config = dict(
    batch_tokens=[16384, 32768, 49152],
    max_seq_len=512,
    max_steps=3596,
)
MLP neurons of a small language model. Each row is named by its layer, matrix (up: input weights) and neuron, and shows model dimensions 80-175. Each number is 200 + 30 x the weight over its row's rms, rounded and kept within 0 to 999.
Before each neuron's rows, "fires on" lists the tokens most often at its 100 highest values on Wikipedia text that the model never trained on. A number after a token or word is its count.

fires on: "ther" 15, "le" 12, "et" 12, "g" 12
L4.up18,219,196,216,159,211,213,208,200,214,318,190,206,218,206,202,189,150,134,194,217,224,142,230,194,206,242,226,227,248,185,186,181,205,207,185,203,243,171,234,212,148,177,159,233,199,168,165,163,215,164,135,165,205,177,206,158,215,245,206,200,191,188,239,199,182,211,180,188,168,156,255,229,211,191,170,219,229,223,204,185,178,206,190,176,192,188,164,155,228,235,183,170,188,175,142,165

fires on: " H" 22, " In" 20, "t" 14, " m" 7
L4.up257,178,109,189,149,192,197,170,243,202,185,227,208,207,244,156,238,181,173,218,198,208,215,202,196,145,176,205,225,175,178,179,234,209,193,234,278,189,199,194,212,134,161,195,208,174,224,86,250,246,183,219,202,252,182,207,191,185,239,191,200,234,206,216,190,189,177,258,174,181,230,205,222,214,142,171,174,174,227,210,246,182,185,214,211,182,205,229,189,232,257,273,222,223,164,222,181

fires on: " ad" 39, "q" 22, " as" 21, "ical" 11, "aw" 5
L2.up518,235,260,203,147,193,190,186,166,117,143,201,187,220,216,228,192,231,231,164,203,166,189,236,212,186,218,249,174,236,214,182,176,173,235,230,259,240,236,231,210,154,207,238,209,119,171,167,214,218,216,227,173,253,228,206,142,210,184,195,240,191,159,226,167,178,215,205,228,173,199,215,145,198,158,180,186,222,209,177,283,219,262,225,133,206,163,154,200,163,224,219,156,155,206,190,199

fires on: " t" 33, " l" 13, " m" 8, " In" 5, " " 4, " |" 4
L4.up33,224,242,214,210,216,150,191,245,155,168,263,194,231,141,199,206,185,181,218,230,246,209,197,176,206,156,264,197,186,225,258,250,171,157,254,244,259,134,234,175,185,193,184,232,226,213,176,168,220,211,222,183,230,218,207,257,194,253,211,208,173,194,216,155,173,230,243,216,198,226,178,126,185,174,170,184,223,219,175,208,146,172,207,192,219,162,152,214,208,231,244,213,186,198,220,202

fires on: " |" 43, "ing" 31, " J" 4, "any" 4
L4.up125,184,247,214,253,147,234,222,204,206,175,231,206,195,187,155,148,170,218,217,212,157,212,204,212,171,199,177,177,201,179,235,250,214,204,206,153,236,169,204,162,235,219,214,221,180,219,182,249,151,225,161,190,172,182,220,159,188,178,167,221,202,202,81,221,197,206,201,235,219,168,234,198,212,213,199,243,211,192,159,199,264,205,208,189,171,178,198,225,179,231,190,198,231,229,179,197

fires on: " w" 25, "d" 15, " a" 10, "ed" 8, "n" 6, "p" 6
L4.up333,170,210,207,309,192,213,162,194,195,200,196,184,166,208,218,230,241,215,210,151,183,218,247,149,211,246,144,202,184,189,195,183,181,230,229,189,183,203,169,134,199,195,224,233,228,277,212,254,225,241,193,202,136,282,193,173,186,131,179,228,185,186,124,198,225,187,209,223,210,190,207,179,218,210,164,237,211,203,203,185,228,171,251,178,185,204,165,223,155,214,194,211,202,184,193,200

fires on: "0" 20, "ased" 17, "ates" 13, "ial" 12, "ing" 10, "age" 9
L3.up304,199,207,172,254,225,198,179,200,159,200,167,235,157,274,251,237,195,202,176,169,187,171,221,180,159,208,231,229,211,199,172,147,255,223,209,170,163,177,169,222,201,198,158,203,163,198,201,259,232,197,177,203,224,194,182,163,194,174,193,247,177,171,190,214,266,232,142,190,126,199,233,244,158,184,185,231,225,287,217,180,188,191,232,187,179,186,226,191,159,231,192,216,223,228,160,228

fires on: "ade" 56, "|---|---" 37
L2.up156,212,182,229,120,253,192,199,225,208,171,192,231,191,188,200,175,252,189,169,149,238,159,170,202,224,215,157,180,253,153,183,192,243,191,138,173,246,210,210,186,174,182,197,198,201,178,205,135,197,207,181,211,230,143,224,232,210,176,206,184,175,181,180,203,167,176,211,199,182,178,210,266,194,236,247,232,162,246,243,167,155,157,210,167,190,186,211,183,215,185,255,175,277,193,174,169

fires on: " h" 15, " m" 13, "y" 11, " w" 8, "n" 6
L4.up626,192,211,226,239,197,211,181,221,198,164,205,198,193,177,208,188,201,151,187,215,167,257,223,182,198,190,218,213,178,191,251,284,164,196,244,176,212,187,157,163,206,239,231,199,211,192,181,171,201,221,190,183,172,234,235,155,217,192,198,179,197,206,174,176,221,248,238,156,199,196,270,187,192,247,160,227,200,178,160,200,194,203,213,155,190,195,175,201,170,224,202,238,188,199,195,210

fires on: " (" 98
L3.up468,206,184,178,248,198,214,180,232,165,211,166,229,247,217,179,208,170,238,253,210,212,218,279,169,205,210,210,182,235,167,233,224,203,198,207,235,245,161,207,187,195,172,151,230,159,225,187,185,182,152,190,229,203,207,220,166,183,219,187,186,148,194,210,208,219,209,206,244,218,220,252,169,163,153,188,244,224,219,165,175,191,200,237,173,188,229,211,225,135,252,204,183,215,202,205,224

fires on: " it" 32, "ade" 19, "ile" 18, "s" 11, "ave" 7, "\n" 4
L4.up51,90,232,195,209,227,204,241,234,196,217,203,209,210,269,244,191,219,160,152,213,202,177,241,216,230,234,227,193,165,221,144,161,197,209,170,182,187,183,227,212,171,211,169,227,227,126,221,201,242,205,186,197,184,206,193,192,180,207,233,215,149,191,188,236,255,196,159,182,162,216,206,291,185,195,202,208,216,216,195,196,192,183,197,231,91,201,223,194,131,231,217,206,212,222,188,179

fires on: " l" 28, "hn" 24, "+" 11, "ew" 7, "v" 7, " n" 6
L4.up94,157,172,142,166,179,230,182,183,185,229,274,209,213,185,239,219,200,220,203,210,223,238,194,222,145,198,214,161,216,197,238,230,202,203,215,220,203,191,187,211,223,183,170,208,215,244,200,167,201,190,178,219,257,159,202,225,159,209,196,200,213,216,258,211,175,182,223,236,213,237,161,204,204,158,198,191,205,162,230,209,198,186,226,180,198,236,216,173,219,225,200,209,219,164,177,257

fires on: "se" 58, "ity" 41
L3.up225,242,146,154,213,178,248,192,189,174,205,163,180,160,208,208,160,211,181,149,237,240,187,202,183,212,232,175,192,204,160,197,208,187,192,189,187,205,244,212,173,150,177,200,218,206,150,225,163,211,152,222,195,199,249,186,197,209,215,188,204,223,186,211,194,195,229,166,277,128,250,237,178,209,185,164,237,195,219,206,203,186,236,224,227,167,234,177,190,196,206,202,230,153,200,249,230

fires on: "ine" 55, "198" 23, "6" 5
L3.up595,212,180,153,235,196,271,198,230,197,217,190,200,246,222,155,179,184,180,129,178,213,199,184,213,207,238,180,220,251,199,149,234,147,183,186,203,188,200,138,229,162,208,159,238,164,169,217,212,226,259,181,177,151,193,212,143,149,201,173,239,213,204,164,230,239,214,196,248,141,193,205,238,177,187,186,277,197,177,170,183,172,174,222,183,206,213,204,198,200,205,158,170,195,225,194,241

fires on: "-" 39, " D" 14, " F" 11, "im" 9, " M" 8, "od" 4
L4.up24,206,179,233,239,244,238,180,170,159,277,166,226,140,194,231,206,159,197,182,141,204,188,252,197,254,219,193,230,168,237,215,146,226,199,193,191,200,220,214,197,257,199,185,219,212,171,186,218,188,178,192,176,206,200,217,156,181,187,230,232,178,148,148,211,211,215,198,238,202,237,213,176,152,195,204,228,212,224,216,162,178,212,205,162,224,218,215,237,160,201,263,185,237,234,215,157

fires on: " us" 30, " th" 14, " a" 13, " first" 12, "\"" 12, " also" 8
L4.up443,166,149,157,193,256,185,200,227,194,249,192,210,221,196,184,209,167,194,210,187,204,165,223,151,186,221,198,217,233,209,187,205,206,198,230,174,182,175,130,225,269,171,196,234,228,200,195,225,204,200,196,147,196,179,200,225,199,249,196,232,227,121,175,249,277,244,190,238,160,230,184,209,169,187,180,190,221,206,215,154,223,186,224,187,193,238,228,207,214,237,211,204,202,176,185,194

fires on: " l" 47, ".\n" 23, " al" 12, "==\n" 7, " e" 4
L4.up285,220,224,180,210,241,167,238,222,160,231,156,229,201,199,203,206,165,279,218,199,204,219,231,247,217,183,224,152,214,216,135,200,232,223,228,186,204,170,199,183,223,177,173,203,242,185,219,225,193,214,206,218,228,253,256,172,145,254,207,203,207,165,185,222,241,188,193,237,186,194,205,236,166,179,204,248,219,242,173,156,144,179,214,144,232,239,217,195,157,211,204,189,240,173,224,184

fires on: "ly" 93, "]" 6
L3.up125,258,200,151,234,202,222,248,165,154,204,150,197,176,175,223,171,194,194,220,191,213,190,187,231,215,257,267,138,202,181,200,251,198,202,206,145,163,214,148,177,205,151,224,247,225,176,159,205,171,213,219,179,183,232,206,167,200,148,213,228,211,189,208,169,205,211,164,158,116,197,191,230,157,217,206,187,224,254,181,200,237,186,218,192,186,169,189,183,161,246,188,162,213,185,170,238

fires on: "ard" 30, "ff" 9, "16" 8, " re" 8, "14" 7, "7" 6
L4.up539,157,167,141,175,171,187,226,211,177,211,207,184,253,204,201,174,198,190,211,159,185,216,202,224,190,256,220,171,262,182,221,235,161,183,221,238,219,193,228,201,167,184,167,215,140,239,221,195,203,211,178,166,191,200,257,187,187,236,212,213,211,151,226,208,135,182,157,190,223,211,154,205,244,174,164,234,205,195,204,165,187,220,207,167,208,182,229,208,191,226,204,215,211,211,237,242

fires on: "\"" 21, "ound" 14, "ased" 13, "ear" 13, "st" 7
L4.up103,196,163,178,179,273,216,245,197,203,266,205,224,221,233,208,213,198,227,203,114,210,239,208,161,204,121,189,220,234,207,245,203,230,202,225,195,190,220,183,228,189,246,170,226,177,164,197,284,200,178,199,250,210,180,230,187,229,208,141,215,173,145,157,263,214,193,190,247,205,198,220,252,201,154,249,225,150,222,209,182,163,229,206,195,168,170,226,181,232,194,178,208,237,253,174,218

fires on: "ot" 33, "ut" 13, "y" 12, "our" 11, " whe" 6, "und" 5
L4.up295,222,170,224,252,220,176,181,212,196,180,174,192,207,187,241,268,215,167,164,216,181,208,243,181,197,228,190,232,185,224,222,160,214,160,199,233,178,176,183,159,234,251,211,201,201,290,235,178,223,169,171,237,233,191,213,206,233,192,202,128,201,189,193,208,221,176,215,173,168,193,232,228,156,184,206,256,171,198,211,213,167,229,217,209,247,201,118,161,202,203,260,139,264,228,237,146

fires on: " it" 79, "ates" 14, " It" 4
L2.up512,160,177,190,151,231,204,195,215,186,215,258,186,155,237,186,206,214,165,174,232,224,191,224,172,222,222,173,144,217,201,184,200,208,249,147,128,181,205,243,216,208,222,180,184,175,240,218,185,200,227,219,182,264,234,173,185,200,165,219,205,245,193,208,232,173,184,190,170,187,244,184,248,219,186,182,196,178,234,243,212,186,178,208,142,162,187,206,196,181,198,246,193,252,183,186,225

fires on: "ward" 42, " app" 16, "port" 16, " as" 12, "=" 5
L3.up158,194,150,172,214,214,214,246,145,229,197,203,220,172,223,198,190,194,155,190,227,213,142,193,196,199,217,255,246,201,165,203,170,227,222,158,162,193,206,137,164,121,230,201,223,181,193,214,146,232,194,175,240,197,199,234,213,198,201,179,180,168,213,194,200,185,233,190,201,160,197,206,195,196,215,171,226,160,248,207,205,232,216,236,175,134,143,158,161,282,241,194,212,207,183,199,157

fires on: "ed" 17, " V" 13, "-" 11, "ust" 8, " G" 7
L4.up494,219,190,153,160,227,162,194,196,212,164,180,188,246,213,188,198,153,271,181,170,203,210,140,257,191,157,169,246,242,180,152,200,228,209,210,254,165,193,165,164,170,137,182,233,165,176,205,178,176,171,171,183,203,206,198,181,184,179,177,218,235,123,236,195,232,233,215,167,164,214,162,190,222,172,191,231,195,198,184,212,230,217,183,193,210,240,208,162,212,209,210,172,218,177,177,140

fires on: "ember" 27, "ad" 20, "ate" 15, "es" 7, " which" 6, "ct" 5
L4.up638,211,178,209,282,205,155,191,227,178,202,177,254,191,193,192,272,162,185,212,162,164,146,183,214,219,203,191,187,155,180,230,176,199,210,222,210,181,199,247,160,227,155,200,176,189,208,219,217,196,185,223,139,140,220,212,206,173,226,181,182,196,199,156,193,228,211,253,170,176,162,192,188,171,171,198,175,187,218,257,209,258,111,187,185,194,228,234,236,188,197,275,185,161,197,183,140

fires on: "z" 23, "et" 14, "ost" 8, "n" 7, "ade" 6, "are" 4
L4.up117,184,196,216,184,206,162,208,193,178,154,239,217,234,208,181,227,244,158,226,202,225,164,199,192,152,232,240,240,198,199,187,208,196,169,157,180,190,156,166,208,192,223,165,211,193,175,178,194,206,182,218,152,218,181,183,176,222,235,187,240,240,171,200,179,231,220,184,207,193,224,209,166,203,175,175,169,243,169,206,199,229,223,223,182,146,257,235,170,235,213,133,203,201,139,159,213

fires on: "ly" 20, "ion" 11, " In" 9, "ity" 8, "s" 7, "ce" 7
L4.up348,208,173,157,152,175,197,168,185,207,182,163,159,205,253,230,188,212,169,232,241,186,289,175,163,224,213,167,186,159,191,186,265,203,155,256,164,185,193,252,148,191,213,220,197,150,169,185,191,228,216,219,207,190,203,153,219,172,186,235,160,148,208,193,182,186,225,272,206,226,245,229,197,185,219,201,216,199,183,197,221,242,246,214,188,187,251,198,228,156,184,221,219,166,184,201,183

fires on: "up" 30, "it" 16, "lect" 11, "ut" 10, "ment" 8, " us" 6
L4.up225,179,187,161,206,305,188,224,188,181,179,137,219,250,226,230,177,140,199,225,192,141,164,219,146,172,196,207,178,227,187,213,190,219,179,231,185,199,179,148,217,251,201,188,244,203,236,221,198,210,216,177,185,152,228,285,254,120,180,174,237,198,204,208,158,204,210,184,208,161,202,196,167,187,251,224,176,211,215,146,197,233,201,211,164,176,197,198,209,199,218,248,202,202,240,210,238

fires on: "ith" 28, "ign" 27, "ts" 19, "3" 8, " had" 7, " " 6
L3.up506,172,216,139,228,218,249,145,236,199,205,193,185,232,241,190,186,153,153,219,230,198,239,193,177,157,143,200,175,214,208,268,146,175,193,219,211,195,175,257,230,258,232,182,193,176,242,190,212,158,210,186,211,217,238,216,172,182,197,193,182,186,198,184,160,190,227,241,201,252,229,236,214,242,165,165,244,222,199,184,184,242,236,177,216,279,235,172,239,181,215,191,138,189,201,165,212

fires on: "ors" 60, "194" 15, " Re" 13, "orn" 12
L2.up247,269,244,159,223,166,225,169,160,229,202,210,158,203,202,196,196,193,210,210,211,298,243,242,197,194,229,215,185,165,147,210,226,172,206,197,158,220,198,139,230,190,212,215,222,207,181,212,175,230,229,209,297,224,181,161,191,175,208,245,209,192,201,210,148,208,213,175,208,194,212,218,243,207,194,204,181,159,192,96,186,184,198,211,212,185,206,176,180,192,221,184,233,196,198,286,250

fires on: " C" 34, "ilm" 7, " |\n\n" 7, " United" 6, "outh" 5
L4.up142,181,213,207,193,265,174,223,156,176,174,181,220,208,207,139,170,162,182,221,185,130,176,205,146,179,192,237,174,215,165,218,253,218,251,228,198,217,147,213,151,207,193,250,227,188,202,207,175,200,229,182,202,197,216,253,217,140,242,189,192,185,214,145,175,181,251,226,184,226,198,224,169,201,239,177,181,188,211,170,211,239,205,194,197,211,210,236,221,199,221,179,209,179,235,208,205

fires on: "201" 13, "c" 11, "a" 10, "r" 8, "3" 8, "202" 7
L4.up568,219,263,210,187,172,180,213,249,159,256,165,230,188,191,236,214,189,169,241,160,261,186,241,151,228,240,201,223,169,213,160,161,194,158,206,194,210,182,194,199,162,215,175,178,226,239,211,230,217,232,210,193,181,220,232,102,110,198,240,192,158,160,141,207,207,217,184,211,165,205,222,206,148,230,193,182,190,206,172,144,177,172,202,235,192,242,249,209,184,171,193,206,178,220,281,207

fires on: "ive" 48, "&" 25, " his" 16, "irst" 7
L2.up448,243,201,228,237,151,230,141,236,215,196,193,195,236,151,219,187,203,192,144,199,192,155,223,198,278,184,234,184,142,194,207,172,277,200,181,199,230,233,236,236,163,196,179,175,204,187,176,181,216,195,145,291,232,196,216,205,214,227,239,203,180,141,164,171,209,205,221,167,185,182,213,175,199,178,197,238,215,183,158,178,158,194,199,200,220,218,211,198,155,199,232,200,193,212,204,171

fires on: "\"" 73, "ile" 9, " had" 6, "ime" 4
L4.up578,171,189,179,174,290,175,207,196,153,218,153,178,231,257,170,184,200,178,235,187,195,161,219,149,163,156,166,244,173,217,187,218,242,193,252,147,200,173,128,221,231,192,225,169,193,224,178,230,206,238,171,221,166,235,187,220,133,161,199,223,189,209,164,238,184,228,193,235,147,265,254,191,170,200,218,213,202,187,193,165,250,248,223,186,139,211,191,204,178,231,200,180,202,160,190,214

fires on: "ard" 27, "ies" 18, "19" 9, " us" 6, "18" 4
L4.up535,146,163,135,207,262,229,222,166,167,173,122,190,240,195,180,222,232,217,170,228,185,130,225,209,257,206,205,111,191,180,213,243,229,192,196,230,271,229,195,210,251,165,178,178,190,232,216,201,202,212,184,148,168,216,217,260,195,262,168,180,233,226,240,233,188,223,197,181,190,191,181,191,187,203,197,213,233,211,192,206,255,228,188,168,242,247,207,120,194,207,229,144,256,209,223,223

fires on: " " 15, " Y" 15, "00" 14, "or" 13, " h" 12, "a" 6
L4.up594,209,185,205,287,222,103,187,208,213,268,199,213,192,191,210,221,196,236,206,159,221,207,181,200,238,194,195,208,176,222,229,200,228,231,211,157,165,213,219,206,231,213,233,170,150,219,237,173,229,184,205,146,224,207,207,139,228,209,141,139,219,180,197,185,209,182,205,200,189,214,230,185,206,142,137,249,180,205,229,152,188,196,204,150,187,205,197,209,217,226,182,168,201,217,150,163

fires on: "t" 53, "ount" 10, "ame" 6, "s" 5, "as" 4, "c" 4
L4.up322,232,207,186,261,188,184,185,175,150,210,193,220,205,201,209,225,221,232,190,193,185,153,261,151,209,192,190,245,200,202,212,189,197,163,222,200,266,156,257,202,244,206,181,210,171,205,207,150,163,185,213,247,174,230,201,187,168,212,197,147,167,185,113,179,227,171,235,194,193,219,197,149,149,184,188,250,241,221,170,212,140,241,205,192,209,234,215,217,172,216,213,227,151,245,282,229

fires on: " it" 17, "1" 16, " " 13, " —" 7, ")" 7, "ime" 5
L4.up575,148,245,208,207,243,222,250,199,210,228,172,217,202,189,195,219,144,150,168,199,169,160,273,167,209,214,237,202,175,177,219,218,223,203,201,183,270,197,175,216,184,190,201,194,216,204,208,220,213,189,198,217,135,243,176,189,195,202,160,226,198,206,205,171,174,201,148,220,205,184,178,228,204,268,126,188,220,202,216,136,143,227,203,165,155,203,187,233,152,213,216,177,225,183,213,244

fires on: " be" 38, " play" 22, " " 20
L4.up180,179,207,141,159,217,208,178,199,248,203,207,160,223,243,156,200,189,116,161,210,184,274,200,130,222,210,184,159,243,185,169,228,171,194,222,238,238,163,197,183,264,176,196,176,177,186,229,204,219,240,189,180,141,241,213,250,207,254,202,226,201,179,190,176,180,197,190,185,203,171,216,207,166,211,182,239,203,242,158,182,168,184,202,182,270,209,161,249,209,194,203,163,172,221,198,208

fires on: "ame" 29, "1" 25, "3" 8, "so" 8, "2" 7, "ail" 7
L3.up271,220,132,177,258,161,224,200,169,164,209,204,266,214,201,168,201,204,198,178,93,271,238,205,139,201,222,228,238,294,232,190,198,199,261,155,160,145,178,164,227,199,170,166,196,235,185,198,284,246,233,201,214,188,182,207,183,172,169,200,242,227,180,203,247,209,235,177,244,136,183,244,204,216,180,209,195,197,266,186,155,178,248,184,186,188,196,222,208,197,193,204,172,213,187,161,216

fires on: "es" 29, "aw" 23, "-" 17, "e" 6, "ld" 4
L4.up573,148,189,208,153,237,206,271,240,157,194,206,193,238,253,112,198,205,125,212,214,197,219,224,180,193,223,173,229,237,141,224,164,224,200,208,192,201,147,224,230,215,210,244,182,180,181,192,151,206,184,225,177,188,228,228,214,188,201,191,233,201,151,212,164,191,224,186,223,232,193,167,200,192,222,193,194,225,179,185,247,200,190,208,174,181,196,220,214,203,274,177,151,182,197,179,220

fires on: "ine" 24, "ent" 11, "t" 11, "ition" 8, "ion" 6
L4.up172,125,179,132,249,156,176,209,223,146,213,141,220,201,203,180,237,227,185,218,237,143,216,201,230,187,176,202,199,198,174,134,234,199,180,214,192,212,177,137,208,175,189,183,215,214,233,209,239,189,218,202,223,173,210,255,209,171,200,177,202,153,173,191,256,263,183,158,189,207,178,183,272,200,204,218,241,247,242,194,191,186,204,251,216,193,227,266,190,181,189,212,208,179,225,196,217

fires on: "ed" 18, "n" 15, "man" 13, "al" 10, "ly" 7, "rom" 6
L4.up513,258,152,171,191,211,220,222,260,231,190,179,196,234,223,222,210,229,192,170,249,168,206,180,224,218,171,207,209,240,177,196,241,237,208,184,248,193,192,148,167,200,191,274,210,230,171,154,180,212,148,178,168,176,209,195,221,156,188,197,174,210,183,209,179,194,169,188,178,197,241,208,221,240,226,219,186,156,222,214,184,236,189,220,186,172,199,152,224,254,251,198,159,156,148,184,218

fires on: " on" 21, " comp" 19, "ased" 13, "ust" 12, "r" 9, "ce" 6
L4.up289,164,222,178,194,189,152,222,152,210,197,207,193,197,196,197,269,215,171,199,152,170,230,232,183,235,197,204,208,239,204,182,225,196,201,277,175,218,182,225,214,227,205,266,164,173,179,202,225,152,202,220,285,185,175,183,229,198,206,176,197,264,211,171,188,164,222,207,172,238,257,247,219,192,207,200,246,128,200,190,184,208,173,214,220,192,167,251,193,214,172,185,224,202,205,186,213

fires on: ";" 81, ")," 18
L3.up531,191,170,174,181,229,222,247,191,202,253,201,230,224,238,217,213,210,211,196,219,227,186,213,127,166,177,203,162,245,196,221,206,231,177,257,189,204,168,141,213,199,175,211,216,184,232,187,233,176,166,202,201,220,181,268,222,169,186,186,187,195,203,174,212,208,232,171,244,215,172,202,191,178,172,144,197,228,253,195,187,198,273,249,120,207,232,161,186,216,213,256,204,214,179,182,262

fires on: "lect" 29, "an" 27, " sh" 11, "ic" 6, " on" 4, "it" 4
L4.up441,182,206,187,227,269,199,213,187,231,184,200,211,161,203,228,139,221,217,200,183,170,140,228,198,187,196,185,151,174,238,229,199,206,209,225,167,163,214,170,195,197,262,194,196,227,229,207,262,190,172,153,179,207,245,231,181,197,223,184,216,189,179,162,201,269,235,227,182,167,144,196,210,167,151,181,282,188,258,218,211,174,234,209,205,187,227,197,176,198,220,246,230,239,211,184,186

fires on: "-" 100
L2.up34,200,152,137,221,206,168,215,231,190,190,173,250,198,229,185,245,199,181,140,170,215,218,219,202,193,206,211,222,204,141,181,143,230,193,213,230,202,162,196,241,214,209,188,220,231,170,157,198,179,184,153,173,183,257,252,208,134,193,203,194,215,157,237,176,225,247,172,214,235,221,184,190,133,211,157,163,234,195,155,194,173,255,225,125,179,219,173,205,202,248,232,161,189,218,206,243

fires on: "ult" 65, " us" 10, " play" 9, "clud" 7, "ry" 7
L2.up398,169,118,210,228,189,192,216,159,237,194,221,225,276,222,194,183,199,182,167,168,158,213,192,223,223,209,201,226,245,203,165,187,187,180,213,233,190,227,192,206,162,207,129,240,226,207,234,192,180,170,238,213,267,221,200,189,234,215,207,182,213,198,202,238,196,197,228,204,186,196,204,167,211,239,183,194,188,213,199,220,210,184,197,219,194,185,192,183,210,224,249,163,214,208,180,186

fires on: "n" 21, "ct" 19, "ing" 18, " a" 7, "ater" 6, " f" 5
L4.up182,171,216,197,182,242,136,180,189,152,196,238,202,207,186,170,178,151,199,252,196,235,159,174,200,164,179,227,220,178,150,229,248,240,136,220,149,202,197,215,172,195,232,191,228,166,231,210,179,227,208,194,176,172,234,194,234,203,234,205,162,187,199,199,179,192,202,180,185,230,208,198,138,212,223,188,153,183,199,183,168,261,186,255,175,172,197,161,251,228,218,150,206,165,237,198,205

fires on: "," 15, "19" 14, " year" 13, "so" 12, "9" 8, "18" 8
L3.up419,203,221,210,215,161,154,175,171,176,181,186,204,248,205,221,197,177,191,195,202,193,214,206,108,242,218,152,167,215,183,188,255,202,182,242,187,194,165,210,172,229,217,191,222,112,200,182,245,225,235,230,198,208,199,192,225,171,222,187,162,180,239,179,291,192,200,213,220,209,177,171,242,183,224,170,226,192,187,191,216,213,190,186,212,236,254,226,219,174,187,201,165,213,214,216,180

fires on: "ed" 39, " " 25, "over" 5, "ear" 5, " first" 5, "en" 5
L4.up260,196,201,232,188,267,204,149,232,240,207,249,233,187,202,187,227,192,179,175,183,174,189,203,210,215,209,202,231,228,220,223,226,210,193,220,217,208,129,254,197,172,202,164,213,162,242,186,222,181,127,201,207,220,195,191,222,240,215,223,183,209,158,163,179,251,258,226,211,173,252,208,208,199,221,205,122,203,260,177,181,183,239,204,201,183,185,188,186,211,228,278,177,164,153,187,188

fires on: "ation" 28, " (" 25, " by" 14, " is" 10, "\"" 7, " were" 6
L3.up360,231,186,179,204,226,167,194,203,204,174,205,198,191,223,157,208,138,192,227,212,162,164,212,228,201,198,232,230,167,187,221,205,183,188,240,229,269,189,187,189,259,164,185,211,193,222,195,158,204,210,210,210,162,213,174,214,189,205,201,167,159,214,174,175,193,218,226,188,177,263,245,175,159,231,148,202,229,208,139,208,191,182,215,201,190,193,188,232,163,202,193,163,255,240,238,187

fires on: "ember" 30, "ia" 13, " in" 10, "es" 8, "res" 7, "ory" 5
L4.up386,180,176,153,186,188,180,179,131,147,158,170,196,208,220,253,196,185,169,263,201,135,194,253,149,195,236,185,211,239,172,206,241,215,138,272,193,222,197,197,158,193,170,203,214,194,201,154,168,231,235,231,211,179,241,191,198,209,237,202,150,143,196,143,198,205,198,201,202,197,187,197,141,173,224,174,193,190,165,197,224,242,169,206,138,177,264,206,191,182,224,216,168,205,268,218,185

fires on: "ly" 16, "ich" 14, "land" 9, "ell" 7, "her" 7, "ch" 5
L4.up326,224,166,102,209,199,153,232,198,178,137,210,191,231,201,213,250,163,147,173,209,215,248,186,184,174,238,181,240,236,214,186,253,208,222,180,219,188,211,228,179,211,210,223,199,194,211,173,164,178,180,209,195,217,199,189,264,219,218,202,193,222,177,260,149,166,207,235,186,225,160,239,178,188,218,240,199,176,167,205,193,231,186,244,203,213,206,186,141,215,220,164,145,176,161,190,206

fires on: "ations" 53, "ward" 38
L2.up541,207,219,232,200,219,197,217,203,207,200,209,185,210,238,181,217,195,193,101,199,241,170,165,222,224,168,249,182,180,218,183,174,224,164,166,139,225,198,190,209,200,188,158,209,187,176,229,211,189,160,222,261,228,188,169,206,132,210,137,231,164,156,191,199,198,257,203,188,168,180,196,227,200,269,198,179,181,183,214,196,167,188,227,140,156,234,221,180,212,188,177,175,216,264,207,199

fires on: "est" 18, "." 18, "us" 10, "o" 9, "ot" 9, "io" 6
L4.up54,227,185,227,232,201,139,206,194,192,247,221,205,207,165,215,185,171,201,165,193,230,194,221,221,155,237,236,156,201,239,185,185,194,215,248,205,227,178,235,151,136,169,167,242,200,171,246,161,204,203,200,174,225,186,172,147,220,151,161,179,222,206,171,165,218,201,230,152,172,206,166,188,159,178,219,222,205,198,188,231,102,223,231,176,218,180,150,176,225,195,200,196,205,284,272,169

fires on: "m" 24, "ak" 15, "t" 7, " as" 6, "he" 6
L4.up560,240,162,159,217,215,235,138,243,212,195,218,180,194,221,201,193,239,185,170,236,192,148,221,202,210,210,198,194,217,162,141,170,193,188,220,209,207,192,156,207,166,142,160,198,188,251,161,240,237,212,231,178,252,191,194,182,185,227,238,224,153,164,234,162,235,211,176,162,176,222,214,188,212,181,179,208,201,224,209,246,161,251,204,220,186,197,195,161,249,224,230,193,149,152,204,221

fires on: " had" 66, " by" 20, " " 12
L2.up455,211,163,188,187,250,136,174,179,166,293,184,197,215,233,243,198,189,143,223,192,204,195,176,191,174,214,208,219,189,177,209,251,178,137,203,180,206,191,197,163,208,175,204,177,176,196,230,176,272,217,187,202,229,193,179,293,209,208,224,193,233,183,206,173,227,248,244,203,215,217,229,168,157,220,175,267,199,228,159,203,197,166,245,208,237,159,157,180,193,149,184,159,233,142,205,185

fires on: " m" 29, " s" 14, "out" 9, "am" 7, "ain" 5
L4.up199,163,191,235,184,212,167,201,172,211,214,230,245,208,167,213,180,195,215,195,225,151,217,180,191,213,184,216,213,192,214,227,204,236,206,238,182,235,189,225,195,200,227,201,223,157,202,206,235,228,172,157,203,171,192,209,169,203,210,193,206,226,182,189,166,206,232,173,192,213,200,217,249,128,243,185,151,210,225,169,156,202,281,174,186,181,215,196,234,190,214,188,171,170,204,150,274